MLP neurons of a small language model. Each row is named by its layer, matrix (gate and up: input weights; down: output weights) and neuron, and shows model dimensions 0-159. Each number is 128 + 24 x the weight over its row's rms, rounded and kept within 0 to 255. Numbers have three digits each. A neuron's up and down rows have the sign that makes its largest values positive.
Before each neuron's rows, "fires on" lists the tokens most often at its 100 highest values on Wikipedia text that the model never trained on. A number after a token or word is its count.

fires on: " of" 42, " between" 12, " without" 10, " for" 9, " using" 6, " Despite" 5
L2.gate319:108103141153113141140122152123143111098124155139120119136135130122104104130104113146090145135155152136130132114176138109123119113111138118140065135109155121140163084132162148107194109095163133110140114099116125105141143085115144131141094108097122155118158144160118118094051070141170076142118115147115151098127124110099138127159131122092126097105110117129126135108102150122130130120161150150083142127101106126095108128145127129129104149098160121147118131097146106083149103201182117
L2.up319:100125145162117127134082169099146115098151152127145127159125114098090113156110135111088158127131166106128130128171134091114126111094123113127065166130161122139164126132164130124187101113136114095130113109125096119154132090127126129121089107125130135157142172167107105115103104155150100126091106174101110108132156101103147134170116147086156091121105111114137138095136162096118152143164126140101136110104104150110160124141132087107100147122171135129132136122131133107138132185181123
L2.down319:138132123122121117255104127140129098126140112117143112124124128112111134255129135122124149130141141123114103094121102129116108134120126132113114124127142128152151128121128129145133119142123122129107122117140110117128129138125115129116128124128119107142133116107104130124145125125150126143119145160140130137144133119131118141112141127134142152140124144124126130112160110123117135124113131143119125129132149143122119110135129132114122128092126152121111131125129146137140117124116126

fires on: "t" 23, " into" 19, " may" 13, "ing" 10, "–" 7, " by" 7
L2.gate173:131147155136131125135123143142135096119147144108099126102135112163149130142143120114112167138139125087095134133104165129141119165124128101114108133116138154170118099128122158111126132129124114141126103131109109134074140071115113109138098082084136127103124123161116143149110127106112100110138145113097101121156116141117113113111110079083166129136073116138163082135084180144165140144168151162145139171103137122116103135101174166168140130116114141125092177059124081124131153164138150
L2.up173:124089134082098125141129162103133093172101109142131152150129155100102127128125148153148111122115101123088154123154111143136142130081130146153116101110138100157115132110124115127097214170094140115162155124136109148146117104150111154145170121100128123114100152156114159148176098125172159128116126136170163084115162114141147119107133173144132149111110165114123140122125168112125113122146135140146134142162129106167077158100110123125173143125129166126148185164142141107154096133119118
L2.down173:117144163138132138132151110156126144105120101102140120110084147122133173057124126099127126153169110113147108135145128142110161132140135154122123108146150123133175103154093152099130112134091091115145117116150136144094095133106132155127152106129161086149145137101154127123141118088143065144155097162149162102122103109101152126098102148108142121126129162123155132120078183175118090121112140112165115130175119113117165104161138137153142129140129156132170155113154129131112129197126089

fires on: "-" 40, " ret" 7, "th" 4, "fr" 4
L9.gate198:108117143129148114130141128116151127100148120132123131167135103168138139108109128108148139116154133120118128169114131116180076102165145124130090100132115097112115148159070162165136130147149115151104108124116106099086126133153084149122141135147083136062083163105118173131109115114160141123118127136159129153141134143154144128100097100090123164138208103152171147146092135148155148138152105164139141133109126122122104146107091125138103170145150119098150127136153175110142129161150110
L9.up198:110121155087174119128117132085131137148077091134162165127152130120112138115131129102139133143105134128148100082124142095108115072123161112099120144159111114148116108179155116139094130096126099123105143140120106128090136175098110147093138100104148101090099126127090139141151091102186139143140160116139075102127113142103141100147121129130151149160114117122111122139132134110141166147165110147147162093174118161114131125119109187147110146107111077121121119113102103079153100129121126
L9.down198:162143137125119093072147147109132149178128137078110113134115137128116130111168133148134164128082121143133137158113126154150166095116114118133138113150120103139112153101145151166136155161106128178112172125159100162146133120123089140151127148136114177097166132156095120138152114111137106185124101158138158133117123123120140124115119183119077129120155156126114139152098120136131114126157131107171139142132124143145134107141182119167144087146101142166175124196159119103134101147105116

fires on: "-" 25, " \"" 22, " (" 16, "/" 13, " '" 8, " [" 5
L10.gate170:150117156169136193129161139105095147174113132132114142134125134122074119140132122128139128094134166102120100084189127171122124125083116171122079131088175149137127113108128125120107103092115136128164114137097119140141095119143093123136110146112133124107129178154165163091109113119125108125147134133106125128113130116114109109123118139157120170117131117174117132143129123127168119108161101117127122097131161116188128172098146099115157122101098123088159141084171093088113131135122124
L10.up170:119166158117109145096164147148113143161136161124120149139161148138108126128134084123089087130102149102117142135158132080073140141126134109131118129116146126126140125119134102143092139149118170065131137112159121175094143089097131146148076144146117102136118117126100083120121141136073102171121103130122140091120189111090125152090114133137116120125103126164138126171132159142129136164123120146131092161100130147163098119170134119124160108081168109177126129095151125101134122117142133
L10.down170:160104130154138108000120126108096096171134116113111170110124123167112155144138126119142131125118097141070143156095149125127110128107082124120119114134120154119198090115142171109157134137125132106167131133103119097141121116123146133097131086135126147153147155134109123133153097125201140134150131144101135154121154104112122135173120122147111137107113103112131141157148140101123157104143140109111136111117114155134117122123147140079136135129117123133117101144135130114131145134114148

fires on: "\n\n" 54, " (" 35
L7.gate407:119117090137142091099148153060177083112185143136135113164073152154114146115159126145109107117151124084148140146155138132097110114145136149179166114134170131100166105129116134120149120183119129152155128102077117154128136165110150148141107125143161166165110119138110138132130129125110102122143185136117156150121130114151127109125085129109090131090138110160125146105102126148139115091154131135149134152151094167133106130126126126150087119102123124122170139121149171157130136128134089
L7.up407:137118124095148085114115127126122149158122134155140127144109102133128149140111143114128133125086161129078126163157158109159115122093095117096146178139100149128156129199108125165102128132114125135119136105121156160160162156131177156139125102117140119141134144131111098134117147090137105103136154110108168173097087133139120105163143132072102131154149128156120118114123168103142112075111120093097121135094119151177142137139153158113131165088112110123119123124124155164139091061129109
L7.down407:149094120173080120168120111180090157141152094166110145086126145129092120103112080117161170132105134135108131097126107148155132107101105124088122160153120122147096142103134117134118136103105129131106114140127166151150115174091133136105163133108072099126118093149124122082092111105107119104144158135130142129137092131091157132150134092097169140100148120113102169145094097117119121139106168081107101115119098089142148096151108123093118130114143127170141111127123135128155144122133101

fires on: " |" 33, "|" 10, "uc" 8, "." 6, " details" 4
L10.gate323:135089128123138142113148140160155134106078061161176127142147143116130172079141149150165126194123127107101109143152155123113120114130142125119116137118098141124152110102126130122130117123105093135099176100153121113145094138141102126123154144141139105080127126094157159188118141110139120134143163150156140127133146140123087147133104138079122114123175147169085111100120145115160150139119135101106114144134133145088166126095079089164109115071149111117106126155106120133135117113148140
L10.up323:159107166128105091132117114199118131122147200162105099121124116100136133137136110113108106132134150093136111093152123093123129127091124135079152134111120143129151102126101131158150141091140102132088104123140164137079143112056097164137084107117182125137132141126109118156132104089107127137133074094132088128105130146154143089136102094133127124151135124184168119122122133107088104130118106125131141155095130149161122112109133119125123160137114124098117143161156115144101133115142093
L10.down323:120163108132123167158118181163129125120099086079118153161110120077153138125129152094155131139131132107127106133117172147141106131124117152105099117159117146151121105122145125130096121125145137122144131134151132125111137092119116129136073118138111113139136143133140144120100145118134134114144098125098098128156144188111142098096108161163099112108099101196116106125102138138154173116150155168174137116090100115154100123157102197139142152148094153091163157117126113152120075124116155

fires on: " with" 17, " and" 13, " a" 10, " in" 7, " (" 7, " to" 6
L9.gate231:099120135086125108135125133080121102160159140072158129116138149117114113102109162123116132123179163108146131113146158141101096072123177116106112098128178107126144148133115141133167131116141183158111136127101164177132139167076130132129096087129153115111102153162139168143122119117132100089126171107106120144098111115132143095122107149097111125126105129096142101104114136148158146130129204145140147143140127150151092133115111125166115087092168121144125125110149148124152125122135119
L9.up231:132099119156109116141067158118117124152154145126135070132130142148097143122152118124117154120120154129131122103154163101132097122150156151131129148181139113136125086139141092154146163142146124144104137151100196133165155129117123174125129118111134156118127092173124099158108132107150157138099141129118094111125141115089116159146133160136142157085130169144120097134130121112147165113156115155074124098146089167157097138076067100150118108134147137145117158166098114135149142104133140
L9.down231:150142114141107126137170124154119091097074105097118148158148097117116145158099140147155075125108136127114142122153098120132174126094050143126112162104093106168128144144124125140120105117104130124153143095137086101103101108153115144131162101132156108109131153094145170128168107145129094103152122120114145096156100139096097145095159113092135114136135087112096127148111127141114137139116128104116142108138161109173167146141130168095145151102114140114170113111120121149175136156115083

fires on: " of" 52, " at" 26, " for" 7, " to" 4, " over" 4
L9.gate284:117097110149157079133125126126130104134125139149166126144142146112158119097113139125069145139102134076189148106098130116124129128139159141174126125105137107123150118135105112076164141134137116121128127113118168147142092102113084154149127134108138153125153103161126106117106097191147071075141170125120131109140131112128188144117111119120103129124120108143092108104084138161142141163108117130130115161163109112115102151100131097140125089109140136110116136125145141091194083137098126
L9.up284:121104141136114111152111150158176096096092178130123102130146146097107129121135104143092108157186111137132126099105125123109152138117129133163091178132135093154169121153150139094132140120145146103113122141120114137147099144113110141134140185110133154171134126137143125090142106094148106126138157169083132085099118103093131123124135100088146116082095102170108108116115118126124161091146066147127096100120103115093133138166154100122131149134134111180117115119114140135147104144098082
L9.down284:107110107123127139134128078126131113132120113170077169134107094172087142251136131109143100114114106162110142119146168115119117139179116125121162117206162130133160115145122133132126116140155140090134139093142123121136147152140146134104157170143111105110148127129122087119136111113110142140114143143145143114122147144119139131124103124102103133136125144100143141147152092113123139120120180117165138161092147147135112118108168126115084143128148149132147121161100114171100134132122160

fires on: "d" 39, "ti" 18, "ment" 5, "ar" 4, "r" 4, "da" 4
L4.gate291:093120123123167112108131159115176153150105123140151191103138136130165148094131115107127134173152104134138146138139143150100135105123129123134120146094152113149166095142095170132157136126140135091173092137139146114120144094121150123129138138080096118106122128109132177177095127150152109155148110151125137130169150128109132136166150204125103120142081142155134124097113122105114147130108166095155121114142137108112095148112131111129094123106158106128136093119165099094121087165179108
L4.up291:118138157135142140115169143122129119119115098144119096151108119159144175154095112133173163130183111132136113136102090161116131115173096151133118154126133105134090131157114111154118151112153124131171130188112088105121119093169185132094090099119110142130146132085149124139105171108159148130132157147137100196139107134146130110091105163144096130126101145149116154155137151129152124139124138108127135081154155154155139139151144129117107154118112152116144131100150087138086122126182154
L4.down291:133123115135116138239115088157154086136143111095132060140122127135117116185123137181127143113143108112103123125158141133129103135143104157086163134118109160129123122146146118129139108116110123136120137169139090123119120128113108167126129151144149156144178143119141157084153124102100152125107165123128108138094099135121116104105128153177129121114116144131132140167112129132169111112176134150109159093142140161128176098121110102100142105120103166145139137122096105173127143118117147

fires on: " |" 24, ";" 22, "-" 16, " medal" 9, " Ni" 7, " Rap" 6
L2.gate288:141121116127141142127081111120149133122104125127143145136173135155101130144131154100145131101160150107133071099163095154132115122105124141079168160094058062126148106083129148148137116142072097144137123109112112096114148149149146112127125124154131160087144154145163171119142122159120141140149099180123138157082125123138124179116125147128117106123124120128088159138142130120152135121111078142152104099150144148104162086136126118084143101141103135095162151145117165122139124120152130
L2.up288:119077072168100178130120137108135109115116126158164138141206146098120115100149160102125109115175112131109123105132111117142112083126130075128129130117095121136173102124124164136139142108116110152107112127082160126118135171160083121125126126132120156093109135148153169106120106175148117107175111137109142128112140138147149126132137132131114104109118125134095117152120130081145146087136136138121138123147111144134129051158123124143138138116117156120166173174140104101146125145152085
L2.down288:140116155152081142239098128147199104102128126132122139126142139127127114206124137134138116127143181113101057132155107136153121097133126160131174158090134070122134129103141147132135116120084112132137128136108126132128137131106164134179100134095123164099135121154151145087131126138139109154091127156121129141109112098142119151115122145103105102140116136134114169149135156113147126127123102137159108109140113129119165132114133115087114098125114128126126142118132133110138114109142180

fires on: " of" 47, "W" 5, "na" 5, " Density" 4, " |" 4
L3.gate6:125165102140156137119120115129157122130109140117081114125149095085127125122194155187098089119136128109156141111102128147125147135136163135077101100132148140112151118094121114097097157144078115108145135103100148146132130135113108073144150143112114089117191139144115171139143083188102115124154134132103166132130134116141145147143124138141095127129125106108121169093111158072123116186103122128170132118099121144094121176093116133147168145122124129101128125134133147136139103109123124
L3.up6:121113122123141113129124117115119151122120171091115146132144105124136169126162152154074104121114135101156121115152092142133125137130148127119128146128148130150148101139157118136127170162052170141134145086148127141121152151144103147156141143130112121122141130141094109122115105188073107126122102148134138128134113142148139140117121132121157130132075126119128149081132113102153153153091070093203163165092129154177105135082154171109128140156137142112121161118124176146143166110128138
L3.down6:124132081081093127183154120090101163110120108169136130130161140133124127190105109109128131119112126147133143147148140139168134107153116114112094147178125142123131134165151124134117152152171108124119089162164172115138112067153111157128170130108101101149103124121126112119075104128127144140116119104118160182125125142154125152169144155085133147127131076141161122121105182183107125115132117101121122121107147146129138123150145095147108122167116126130149098147149155128116153123172119

fires on: "n" 51, "s" 10, " Labour" 7, "l" 5
L3.gate45:150137099117124106113140152128152139132081163150108121077094114146123089129115095086122160186180133141142150122114126153129142121134181108110096132147148148131129149126139158110111100114150096135119121118100153153124115114157158109131167104106144120096130124072105109123149124112117108094167130112127124143155110134158173148181101094138112116171138116167142114133102141132104143079124152163126121146176117102130124147121112110179133107076135161146136107150142129116129129166145064
L3.up45:153143120122122130124105110095123123156105094124097094099096121128103128108125141141123066119124146121123135171097086133141149082123143145119117075122086145099112147070111135079117126178090170166140141104113103176112100111120134145134092100105104097138157137106161178137106160087147127147141123103121124106086138158158141115133149128125099139128073109128144100121122112141137089127170082130141152147145149118139113148084169123164109137136121143125147119131103117152150140153097111
L3.down45:121128104138141124166160102152108160051113103124116136114118142110176142166143088092127111158125134149139150140087137096106122132129113144087118140120125106098070112110131152119132127175120114153127127128128123109106111110132142191151119105159110127136130082094147111146076087149147111102109147146122120144140160105126123090158156097121089140129128154100106146078134145139087152140122085129119113151114180133131143151174088120153162118132138178150142137097134144128088143116125132

fires on: "ed" 55, "s" 16, "es" 6, "d" 6, "n" 5, "ing" 5
L3.gate59:140119149140142156114127140115152150153127147129142131090119123118155118098142128137106088128125085136108133119169119149079151126179161159105103124141151122149138079094123133090120106165114145154191110119156104085116127090141187128121140115130148126148127147082133100130143098142121129126128104060117165123147116196123139125142153087133123119080143105140088151133127111127155159117119142134137096122141126123104145157118133169179154151122142140147112118121123083069120162143158106
L3.up59:205115133120115074092152134088156113173148141125168131085089121110096116103134133155084124111105128149171182094101141124094126106142095125108138117147101133137117134114096104111155096133134141103118146087148105135090141115165146132121136133125137154146116166110132131118163127126106109096138111065134149146124099165096132136132151142149144113110132104151103157098076078133138120140135161103138137096111092109118149116134149141174132127121148129137112122107137120100184110158130106
L3.down59:152149127152132114255141097147166142149110144131130111117130156124135110216170118139127139147126111156121147138133104118117142133135131121150123134117111104170132114117157147123115125083151116108123139127108100133131156141116115109113138106150101164134158144115113138140134115137120146124099125116122109116144118147085109094094167125141126114117097126171068146121112114121160128115144111115128123087137130116097159096120084088142112158094183172149124122106123119106143131122089120

fires on: "l" 20, "n" 20, "ma" 6, "i" 6, "in" 4
L3.gate351:083123133148181152127097134148125076131139159110114064123104110125131107135130136141116141119153125102134130141099123167154145139107161141152116071124153126158145154126163187145122115106159125126149129137106142161125151157112142096165120140124136095126152138174118154137085132121185117135114137125132137151149094172128131156160096155151151124152125103124142106092120127134187125128133114160100130165159133134130121143079104125121169136076125144142170134173120108087107090109160113
L3.up351:116131130129151107123145138168145136123148137131109142122114105138143110147065130133139118087137126128095130136085086140111131110128171110120091107130183160154157141102095108083094146153154115098095106096152091178119093142140097077108142128099088105057106111131121130132120173119112101105136137105117137127112145120094136154158142162141187140145100088127166108106126085096137124132164106143114119125137090095090116122125112135123146100105131122179128113154156139144125122147132138
L3.down351:116183154135069130129130122118118129103143083117163152109137118151127140145151123111116150158145111195090114144124164118155124147111089136128134160125125136121126128109107141170141105114114151146138120121105123109114128084100128183126126129142139116118141101094145096096124091096149132128137147147147152160127156114129107065109125107122101125147144147134069166128138195133134137144132105096108145160102167168207112121128153143137114134085113137112120173116110107123088113100111128

fires on: "," 19, "-" 17, " the" 12, "–" 8, " (" 6, "ing" 4
L9.gate204:133084091118119079080152145109144095142150139152089155112158135100089135085138176144146123162124151109121138117142128097114167141120130145111131138059121111135138114137118155167134101140132114080142122122078097133126132145166148138144113114126170139115095136141154137131115089119120121114153144149115138091134123148151118104102121196114119159119128099132109115076150132128131138159164134123181081148157133119153125146098120152139096098088140123134187130119168154094121108153134124
L9.up204:121127129115128080136167099135093131124133100165118162093165153131108110124140110120146118131132110166146116091118164098150163118176181168147161096083134080104120136114146155127113128123127102138121140136145100160134120175096137152148118121155130154108123150184101121091128129110105115118110107151136106117167136136112086117084119121109164143087105158148132154155122138171171116161116104095124113109139119105106143135107146103111144108141136169118085092172122152136146132144179109
L9.down204:117118136156117123003160132099115123116148107166150130132107130145136142067137157154102139114103125132110182122144156101148130158116130143142123128150128104129137120154150149142150116166106168169113131054130145126122120113114108108131122097088133102132149091151133120103126133104143096140110141149142114105080113127107154116131124141136117091169142107149138114092127117130143167110164145142116112132100134089141128095140134151109130182162121126126125136163141112143145117110074115

fires on: " |" 28, "p" 6, " medal" 6, "arch" 5, "lo" 5
L3.gate286:114118108196161093159107151135108126133101102108154104097144130121185146092105158118150117132144101121105118101115135166162164156174133139144143112105104120165141102140083083097091112103135120141123130119140108144103088122159145106123189110127122139125096096113128149157136092100174162133167167106128125156098127162144153146137142110114119106114150095123108096145138154123125114139143149130156144149127104100115105108144090127091150121134107158111102144129079080158117114119118108
L3.up286:120083146149123098130115148131120118158139102091167134153134124141152147095086127142138130117110098080126129116177118173145153127141121154154119129142094119129106067118140123157138122141110118127110108083170125103103130153167123117118151070135148119123125113160161115161137148124136115169111091142108161123101153112135172125117120149110126122102165112111121113159141149144125070172128141077114158166137129124095101112136115151121171081133110192115138164123124164145095102106149114
L3.down286:139143132076125104188149124092140135157113104098151092115109126143154127232126110099125163144160136112119127124134093154135128099173135158132138114160138122157110082119150099127094103162144136112093163103119116139136126114132121103139101095110124175114107117150132112098116166161133136130129111125103149104111128122173162117145155110128127091109142148120111124104081168145139111135122118142097146105124131134156098160136092123116133108160145170164126147096130171107112092094141132

fires on: " as" 33, " from" 11, ":" 10, ")" 6, "'" 5
L7.gate193:138110097170132082142105164152150145155164126115119123104128086123122122096145128132095158144143134124122161154115124155099121152131113124090149124125149160122152143079133160132168118116135115145089106121107105130166128131123136143113106124090153176130098160156164137107131105129150149161173170165115097123178105140161101114117140089147119112050111119133125141124133103164161106146139149152125153111140125150181138134082130119170135127120159133127102063143134107151151117149158118
L7.up193:120135095133127085141131098146181095167137117129170110133142153152089155140111134138083137116139098131080132110086157143119074162102148127110105108176131100114167130138152147163136120143137131130115190135150104160116165112120125091124147132153129140121133140131061144121134107151147147159180135128130104151147113116116114135127142117157114167181097123078136112117172127131116169122121136141117143084117110134108093153172139144134135144122120106150129121129153109180115183133144149
L7.down193:142145131118132187130122136140150121122112127102153135138109108136126127127079102114121133084146097131156085095102134120151107127105168132113110156175149115149170103145136147106162117156144130130168162154121107113136113120119125174143146097103113083122145147111088100110123154128138130104150104152079100149142139102126136111102115131062142094101111116100109122156087134143153130161113073110122115173123109174138162128087125131143140135096112151129102149137103149168168154152097183

fires on: " of" 39, " in" 18, " by" 8, " from" 6, " with" 5, " for" 5
L9.gate186:093109144145113152118107156156158107093095189130147136120137142134124139089123153123100144096121163126169147131128155127151097138117170113146168118104127125116122090111116144090143122146085128129109112131130147095138124138131134153149133092101121162112135132162124131130124097150136093121134138104184147107151156120136121160124101144108132129155199104105146117090091162114199159150125094159123127135165113132140107162061160119134116116106156070126140170128111119128142089134142117
L9.up186:138103139105123116141138111161143108100116164133136154104133082131157124147130110165115124084215120124122102135095168116096086055116138108132130102144175129120131102133121113114152111127075105087117127139120163117130103131127114157142136119102169157111144118167139119102159129098129106139108134138130127100129122090099150152112083115109128127116116131143123090116134140161116184121121131153164149130131088122130127122096137143084120183122164101183120096123126165127174113140144138
L9.down186:129101104123104101154164131091145127103125116105098142154146100169115169219138105126102156120123101103107108082160169099108103065133152119133130133140136150167132118092144139146144120113134132125128152125159134117150121116132148130155095114120165133137118117123113108090145159123149171107111171156114077145130126120104150087153079150122156157120079171140135104134135102095086132126131163082114127127107131143105108112142114127114102138138150121117161103143102100124113131127156167

fires on: " (" 74, " /" 9, "\n" 9
L9.gate255:123103111160105069113149140115169106152113143134102151165126097146124071115119142145113111108156135096117115156145124103122153108076128152141164094104151118115164105125137147129127135163103151159125152123087124090170145163111123163142137131113175121120127118173113132135118124173133083106123114132115129164128154092108177118131111121077138079111114137117144106089111161153132173132140144094178135128113101141143083141147167111133115118102134124121129158125128180153107097128100147
L9.up255:135124128095095135150138133127111140173110108136096146118109082109143104127173095137139105148111153101123122102143142146122096131123135114173092158148129115122138172084154114127095146088119112138102128158070111121131128110102164164119168120101146182094187094137135149108123104145131116095154145138098148159091180135110114136120124116144144125123122100136128148160120159109126162105076113153134126164149128119163096166117112113131111112092134164092115135091115121108081140082152135
L9.down255:142135147139106192081145157163129148144094127140162122111130139099104168164142135111160110094122142181090146131116141116113120126112074105071147157131076156171157101151123116136089152102110123141109113160136123126103142130136140118102101098131148106129137107095097116101096088144092160092168148119102116144117147149171104126153117097137112135126124138121138122131144117090143109141135132137111099121098174161155144125129100156075132116085142114122176090113121122117141144100129106

fires on: "," 21, " in" 20, ":" 13, " office" 6, " from" 5
L10.gate154:087128126173136136111122135143189090098124118110144139116103109132126135101160158139148080115151168142086139128160129146122118145093149162109136091120120111094141108148108148109148131112121135140100124123134099106157149181098125130143111104155128179124156160120124163145109100125132179140128140125159102163184131101150119114135148102105139154135141095120119110127116129174143114157146146071131099150133093084118070167094120116105109131112127158136131159133166101160149107167117104
L10.up154:151148107151134141127159117098153108135091122109095146094144109115115140155126112130177094095120111114132151147123161095096115133096113125173067164174131155110112091130111113108123124129150161132122130084151140111164140152114120123123163124084110186139152127143133145162178117139086115106089118118138163105124136137131096124117151090097137112164151149144138115159106171128102124142159145088165123147096092111099094126099145133090107142150138134175119164172153121121104117143114119
L10.down154:163097141131125124186116106104135104111129093111150110147098119135087128231122150122152083144125064123161079118122136114109149121107140121097180138126092145146119134159138163135143123150117130121075151122151133109169139124115100093097127146129134125109182142107110159161170090139106132122128113139136120109132139155130132120105178135123126098159099123093123145093120132098132162142114175126138157110102097139093101132169140111155136121115109120114145098139154138135115119122110133

fires on: "e" 12, "nt" 10, "'" 9, "l" 8, "n" 7, "o" 7
L4.gate35:116079136110157098132141137132131145136128149149166172113131132163131112091139095175146124118126131145098177141174131153126186142136139187107112158115119140154091113143131116146120162126148139125115108114150109142149160130099156158127152154152132108094086132137121176110128134176177112080136169137144120130151119121125083119159108111117122135147160075140120143148140122126133129126101098087147071089128071116129129168141118105119154121106128129147116147124118114171101109160163125
L4.up35:115118141109170104126124129128070141130136104116145092129068125131126160127101113136159104091134165125109115099072123150103134122125112117116128160110098116103164155100178131127136133103104121099178106130125118128096191114082100105133106082130128119105097110107126157135154149143133130103126104126103144101134155096090147117174122127138136112125133130136136144092114105110140099142131125125093082117101158152146096136091130103156121184174129114102087126138102093112091125165163148
L4.down35:106161151139106132203112073150129121136152176129137139157140113113114141190158146113123133119118120102119139146136165109128145153097126113099146136186092154133118084157119116125140108139130126135095133186107140139115137101149104120151104166120093148146157117166158162154118103157116152129146140142119129198119153127140128136075128103096142111136150136149107061178104139129104132135165147148147148120127084115145180130103150105122140107110136137125137137107131159122132142116118148

fires on: "\n" 56, " (" 36, "\n\n" 4
L7.gate236:152089124128139079095163095120128133083130115166103122080127140124126074112146145102134139126122172102133139164130127149129126081131162160149161150115130157126135159127132127133121100112127095127136111117066110157127136134150135149173120134135151134121152069131116141108144118133176153103169131103109161142116141130144085151098121134142139090162094073122138100096092110135155097079150123139103154115144103097138159161123102110125059116126115138125169130104165134147141133130120109
L7.up236:132103176113137147129158122130111117135113148090116153166123138142136118136108105123145137098175153132171113165105143122156125099088120116146108096089113127132134104107155097117110137127162126137167129101110123138125123107138136162147142092129113092114127143152109148099074073138140110151093168184107162135132132122126159112080066117126119125155121151166109154110107170083103131087133106129092125145129073141121114168100152124121124135097137107112134147096124182115162113130128175
L7.down236:161136116142128087133133075166144129125143100143116135130146077138112141119112102104133104123106177150125174135154124127141153130113097146082147142131084163091101123154179156139086170174153176124126111098137108103110143131145139135129091156120143162098115105131109089110122108164064118078121113108118112125144097112105126139170154103111113134113140137133123167085118125167150126141149126114130110137116102126140129144121151096134191082142117117103106121127098151122169097109129120

fires on: "ti" 42, "ing" 5, "'" 4
L4.gate95:095132089102149137125107104107138131144144129153152134118129189133143116117119147130099165099128109120059160151107092137182159117114110155093147117128125179175094111117132130132137133104102122148121097110114117128171175120125130119130099109103107109154121125132075161139103120141136142147154069158107076149151134155149132108117113108157180108171110135126090154128081117112141119142125145145136133150139130099120079113133163119130082083100126159156143134118157136114108147142134105
L4.up95:151136142145164067138102147118137133163140124121115097153142139093128196106111136120112128134169107128119117131141076175149115173121112118122143144098101119117142124116171132118101126158123119082136159143139131186104155102146170165129111111122144103088104094143104121102132121172123134145108166113122117125109175165088110137135147171153143100135136134125154119104086158154129170145078117108135134092128164125102124136087130161157136156138110126073101129135119100128113117104135121
L4.down95:103092125185129156169120103120146107130162151146172105136161120164123118099099134109138149138082103115100145144151141118163130118135133150134132144178145138103187138116109094102182127125116147128155087106106125114135102144164111139116111071137095143142128164120164138128120170070117097119113129128107107136138113081149117165106123147110111155127135146088154078123104129130134121112183138172151141159119105152113107070097106109119118126115122132115147164123131131129136152108108159

fires on: " from" 29, " to" 26, " at" 12, " -" 6, " on" 5
L10.gate332:072115106171184089092117134127151143121110138120110112113139131149109174135086152147135127115178172152111171120146137131137108157119119134173115115151189122121176104161100107138120126161147166130111164127139105143147123136106124134185128165140107180159120145128122094116123123121119142164128131133121094159128136104106118142140152101106084123100112161130154079141089146136152104092131172098127137161127077138157143110117159149166153125099121108101127122133113141110147138147137137
L10.up332:084140114144166162170105096129143096174164167138133102099140095129137126139122153146081135126151135151095137095125139114169133186127164113074107102132138125159121124129163166130099095107098112089097139147144130143154127112107111153148141149093155078095144120129112124129121115096122076172155140148109097139144097174114112131144146120104121133137151109152146163126127124119158097121117115148176114150104137104121110171109143133140125158111137141129112072129080113089125159137139137
L10.down332:150134135081115139136114074157116093131134153133126158142112144125158109213139144138134138096081113145156089160108143098152091108142113131155180117148144164133101137131164152129128125119106117133131114104136129154117118093125138152086120122126128123107111150139114141123130130140138142147149149140140148159147141157161117119105141152146153128152120051080157158102178102172149108146098086126130114140131116077092080140104150155134118118108126151133126121123142135135130127108105199

fires on: "ing" 19, "s" 19, "do" 8, "/" 6, "id" 5, " |" 5
L4.gate78:122105120142100159130097159128103167119116126086130110098174140124123133092161133157154121166103160157115151112146141152132121140164138109117137129114106125163132109078134104133118144104114127137117150058153094122113148123173097108126142127102160096099104128114119111141120118145108107119173152084128146136109118080133146161147119113128125084124178097168124173107123163115136099144078132086097117137186132107101137115126093081173152122100146120112151163146143122105124131119148142
L4.up78:127105121107164127132136135116125115114105133144138105102128145126135120141140159104114119097126154170139129123116095119156109099181106113151131140181123123175103155135150141146079167107105167117108151120101119136105121103120171106108160182143130135126094133126132184119085101091146155142142150116121151082127178124119103171149099161140108113174116128111137097099127139097159157096087119153087109111114083148156122146152086113131128127074105113114117139157098148097127130125166133
L4.down78:142142121096136149196165125141155080151107082140138143134132143141137119158126110128096151101161151146125145148115101096145138152149100124134137118171098122088120120177131126135118182123146139149121137132102143169158124098082151140119135141126097171110134132180133140080140136169141133114144131141151140113095095146146129145154122188136111109139113123143088151112145126152133136151143104160093094126145135142158114140144157068143121081134105140074066121110149129122121091126112140

fires on: " |" 54, "de" 8, "imate" 5
L3.gate328:117103114169105102130140137105119111137083058139138116148190119103127123083155132139185156118092141115119109116159157136117123129100136142100122164116130085148151124105149120130120111097095099100137125101145139149123119147131081085116144153098158118108151151129127139112120102115185134108171116148144169135116118123102130182107114177123099076085120135172126135152118142113144110143100108125138152134110108112107137123119116105141117133138136118072177162113112156108177128126150108
L3.up328:133123123115155149121122142151138131143143123130091094113117155121113165122129142127118126143148148126129104093146129160125166112157114137115144103123133133146106106154163111119095125123108133119126117119087160154138133129175134132158156155135197156096133121091109108124152148105129126133131133130168121113160122157174116104119102108101119108093119114134095097177216128117143148141078096086167113131114137126090081140114137155104132130118117095078183133132160147140172124072155095
L3.down328:154137146105156157203115159105165108150075128116140119122134105137161106208126119136128127130141136127144110124148095165158115131164099142160148101122114109154128092167128153140064116147108136115114132136128161163079130123121141102146144164112113154132158089077155093160121126140129114122105145099144136143139120196125129120149125114114120100104107112119118095150142141136123144142119118126140125119137105138116129153164156143115174136130131171143139098087175150126162081143131137